From a checkpoint of a small transformer trained on Wikipedia.
Architecture: LayerNorm before each block, learned positions, no biases in attention or MLP, tied embeddings.
MLP neurons of a small language model. Each row is named by its layer, matrix (down: output weights) and neuron, and shows model dimensions 48-143. Each number is 128 + 32 x the weight over its row's rms, rounded and kept within 0 to 255. Numbers have three digits each. A neuron's up and down rows have the sign that makes its largest values positive.
After each neuron's rows, "fires before" lists the tokens most often just after its 100 highest values on Wikipedia text that the model never trained on.

L11.down584:098067136110135121131090136145164178096124105113148127096145109117143182144067097125173135099028110112134120178198108128143154151131133149162129140139145132172108099161126131124186099161121148090044177199143095117122100048162080127156123130123097158082170139157135120116077102130129101171
fires before: "it", "ce", "ci", "st", "all"

L11.down402:113173109140117117159132102158147145125143103115113172133124067159101180123157145111188128137120114086220136142141142096082103148191080080122155128125155140112113115097162145084127120118153158139099099118140114106133118183104130113147119105106074116111087188110178191156146178166125182163
fires before: "le", "ch", "mp", "ach", "s"

L7.down422:137081147146127096091125065212139167141084178097111138118102095127129165139125216155117108136126157091145133117144160134111139166141122156102157144152085112118085116082098091079144139138140137115044133148192082088129152132174146115117042170076169166101142122108081141202134141124134104163
fires before: "it", "ru", "ant", "and", "all"

L13.down129:076094188085169147119094082133084123138119146113142081120155143080183094126108148103098157115179186146047150182135160149126093032137147118101145152154107185070117110149128191178136090133161147146082175104174070149180147128120129109114176161198090133158116143175152082117138108141112165110
fires before: "ri", "point", "re", "op", "ur", "ea"

L7.down428:098132157166115112125104140177139147104129179172130124122167046108114085109154126158154092107122119155121133136145139140180096101192045161099117139173164052158157151090124129142104161119174123080162110081182122143107168101123134132155107142184193099157149065134121080169174141141087099126
fires before: " 19", " 2004", "ish", " 18", " the", "ar"

L12.down696:143162140120110171103084131110153108150098118118166145131072113081159103132107118154074171096163100105092137066136164078126128149167051088107143116142127134162114148125135105158134079144158129099071107138160085160162126135118088090141147138142101160127178102102067110101211110139164143125
fires before: "re", "or", "ure", "ade", "lu"

L10.down333:192146135127068098076129152086163149134138201115057138100118106106160086109147126157141148095148115087168135174146107111138141099113109185128221169177140077141154176101129144131079089100116124084155133123109138129066112098113113146169090193150127088117150189100155157161159060088127131074
fires before: " ", "===", "After", "History"

L13.down93:101138145123136143121145122140057107150135141119136139211111073139103054135092151116135142097160088109158052072101141098220062117138116150106101102150109144159132114127152162154092118077165130138182087093187081108093176140111115123152160118127178156132144154135146074172113138137110099105
fires before: " is", " was", " has", " "

L11.down426:105145077179106149137127145137077117135095126104204106146142111148136122145173107098154145200112087176159135126114106148150082099138140167109185095155090111102164150104196086140131141080142060191166091171106147142127158084123102103108125075112160164097119148115126153154127153147115085127
fires before: " the", "ish", "ative", "ated", "ong"

L4.down398:110103105123108104181125100144135135116150160131123107104086147129157079113089123152129091124108115144197072066097162157107145134198124110100049117109122080170103175128160108103097156054128101163151172165176112100165130111159145168184150134159117092122118083039223125124115131141115130131
fires before: "re", "ad", "co", "or", "ed", "la"